MLP neurons of a small language model. Each row is named by its layer, matrix (up: input weights; down: output weights) and neuron, and shows model dimensions 16-79. Each number is 200 + 20 x the weight over its row's rms, rounded and kept within 0 to 999.
After each neuron's rows, "fires after" lists the tokens most often just before its 100 highest values on Wikipedia text that the model never trained on.

L4.up489,199,229,219,191,228,215,197,240,197,191,203,215,185,209,195,211,193,207,200,189,204,223,197,214,204,212,180,196,196,233,210,199,174,226,195,205,205,219,199,168,178,182,186,204,236,219,198,193,214,184,193,210,200,217,145,226,200,177,181,230,218,230,213,249
L4.down489,206,190,219,196,212,237,205,213,203,173,182,185,222,196,192,199,207,213,228,216,212,233,181,207,185,194,209,191,214,205,208,172,147,190,224,206,218,188,188,209,186,196,177,213,235,225,232,208,219,207,190,208,175,172,199,216,195,170,202,223,204,184,184,198
fires after: "-", " c", " f", " F", " |", "C"

L6.up309,192,203,156,214,199,207,182,222,194,183,172,191,188,191,253,225,199,195,223,196,174,185,211,125,207,204,209,217,233,193,219,211,181,233,209,220,221,181,219,170,185,173,207,190,218,211,177,229,209,209,189,249,221,198,149,180,166,176,241,214,194,187,186,223
L6.down309,201,195,171,188,191,202,221,212,226,207,175,175,192,202,191,204,190,209,231,188,207,158,195,181,203,198,199,201,192,147,193,172,188,218,182,185,188,176,224,169,209,200,211,211,175,239,200,233,195,235,170,207,205,195,218,204,209,189,227,220,183,218,157,189
fires after: ",", " F", " f", " c", " C"

L2.up180,201,170,178,208,155,191,217,201,179,187,216,173,160,210,225,213,187,218,206,210,189,182,203,168,209,235,182,210,210,212,205,274,182,196,229,202,161,163,202,244,244,197,229,219,211,207,186,185,224,187,162,205,193,215,175,197,190,211,178,193,181,173,198,180
L2.down180,178,217,190,211,179,182,209,178,199,200,218,202,200,240,169,178,224,181,223,201,257,171,207,220,225,215,184,209,210,187,205,199,241,198,222,228,178,234,188,208,214,178,184,177,179,176,180,210,203,213,215,198,216,201,212,204,239,213,220,191,177,205,185,193
fires after: " ", "3"

L10.up41,217,192,212,209,158,207,214,192,192,191,242,214,155,190,206,208,169,224,164,203,201,180,195,209,180,191,183,216,196,196,190,199,187,199,222,251,198,199,183,216,168,240,209,230,190,195,192,179,206,181,202,207,178,212,185,180,199,187,174,203,206,196,194,192
L10.down41,184,222,249,214,232,196,214,206,229,180,212,196,186,201,184,206,224,198,196,223,195,197,234,207,190,210,224,228,231,215,206,186,203,181,194,228,194,162,142,195,193,168,191,220,193,181,225,212,184,200,199,229,220,188,155,193,213,180,183,157,170,185,177,189
fires after: " ", "0", "1"

L4.up472,195,207,225,194,178,204,187,224,192,203,246,207,205,223,205,226,207,230,216,202,188,203,206,216,163,181,180,193,252,227,200,196,220,190,217,233,162,228,220,227,187,197,190,218,212,210,201,179,170,175,159,197,203,174,201,201,240,189,197,201,210,197,200,194
L4.down472,184,206,232,251,194,166,209,207,194,217,224,183,207,194,185,197,193,181,183,243,195,173,169,171,169,189,196,219,201,220,200,200,202,187,210,212,211,199,194,171,174,188,193,199,176,212,185,183,211,219,210,200,225,201,202,192,241,189,208,185,195,205,185,211
fires after: "-", "0", " (", "ed", " b", "8"

L4.up299,182,205,191,230,159,208,190,192,184,183,236,213,172,217,215,222,183,219,208,180,182,198,215,224,173,207,143,183,239,221,175,187,213,217,216,215,207,189,198,168,204,225,188,214,248,208,211,199,218,235,198,180,208,163,189,160,229,209,190,200,205,171,211,199
L4.down299,175,208,223,147,245,210,197,201,195,217,221,200,202,244,202,207,225,203,183,214,223,174,215,190,186,154,203,187,235,200,220,227,204,166,186,205,211,169,167,164,209,236,220,165,163,192,186,222,178,232,189,188,213,204,181,182,192,220,177,215,186,193,189,164
fires after: " ", " |", "-", " in", " Released"

L3.up203,200,223,197,191,213,239,203,215,202,189,210,205,199,184,211,211,186,210,176,184,219,187,197,211,173,172,199,216,176,213,200,211,251,201,170,186,210,221,205,177,224,225,191,184,207,191,224,196,182,200,225,188,190,208,201,190,191,186,196,194,231,189,199,203
L3.down203,222,158,207,200,199,185,178,200,186,174,186,180,198,195,198,229,198,176,191,210,192,210,216,200,185,220,245,195,192,198,171,199,202,188,250,188,161,203,208,190,233,237,186,156,202,179,209,214,241,186,212,190,170,186,200,214,172,229,172,176,210,200,217,200
fires after: "\n", " in", "ci", "-", " /", " In"

L4.up308,200,177,208,192,228,226,207,190,206,208,226,211,185,210,223,200,211,205,211,206,193,215,175,182,193,197,161,184,222,200,205,195,188,200,231,218,218,220,214,188,173,249,231,204,191,184,179,193,161,183,166,213,185,170,197,193,159,177,159,210,204,244,204,225
L4.down308,161,197,208,234,199,219,219,224,188,214,185,215,207,204,143,169,218,217,184,206,247,203,194,222,189,196,217,229,184,235,169,202,227,210,196,224,152,198,190,193,200,160,198,186,176,195,189,199,210,196,235,218,185,213,209,200,182,192,200,168,214,205,184,204
fires after: " ", " Pro", " Qu", " U", "pre", " I"

L6.up837,178,222,189,191,187,195,229,183,233,152,204,194,229,223,191,195,191,238,185,219,223,197,233,227,191,180,184,213,169,202,169,194,250,197,222,243,209,189,178,179,218,194,174,205,222,205,223,212,209,203,222,206,216,232,192,222,170,202,188,180,206,180,159,203
L6.down837,205,207,198,203,223,206,171,182,195,230,220,170,196,226,210,217,196,250,201,201,196,185,189,224,235,156,190,207,203,208,205,208,199,195,203,140,191,191,186,195,175,201,190,213,203,213,217,197,212,166,204,210,181,205,216,222,177,177,194,192,201,211,216,204
fires after: " to", "\n", " due", " in", " from"

L4.up418,213,193,216,184,187,224,205,192,182,227,196,210,189,178,212,198,181,213,169,198,150,154,181,181,194,183,204,227,230,172,203,222,155,224,196,214,230,204,172,213,203,194,175,194,183,213,181,170,187,210,195,203,221,193,184,184,198,172,201,159,182,195,207,208
L4.down418,201,225,177,193,199,228,176,185,198,187,232,224,198,158,187,208,206,198,181,222,211,213,199,155,176,186,213,197,186,182,215,192,213,168,187,170,218,209,193,199,212,205,192,202,179,167,221,194,180,260,199,202,203,191,216,181,214,208,195,218,187,235,231,194
fires after: "0", "1", "2", "7", "9"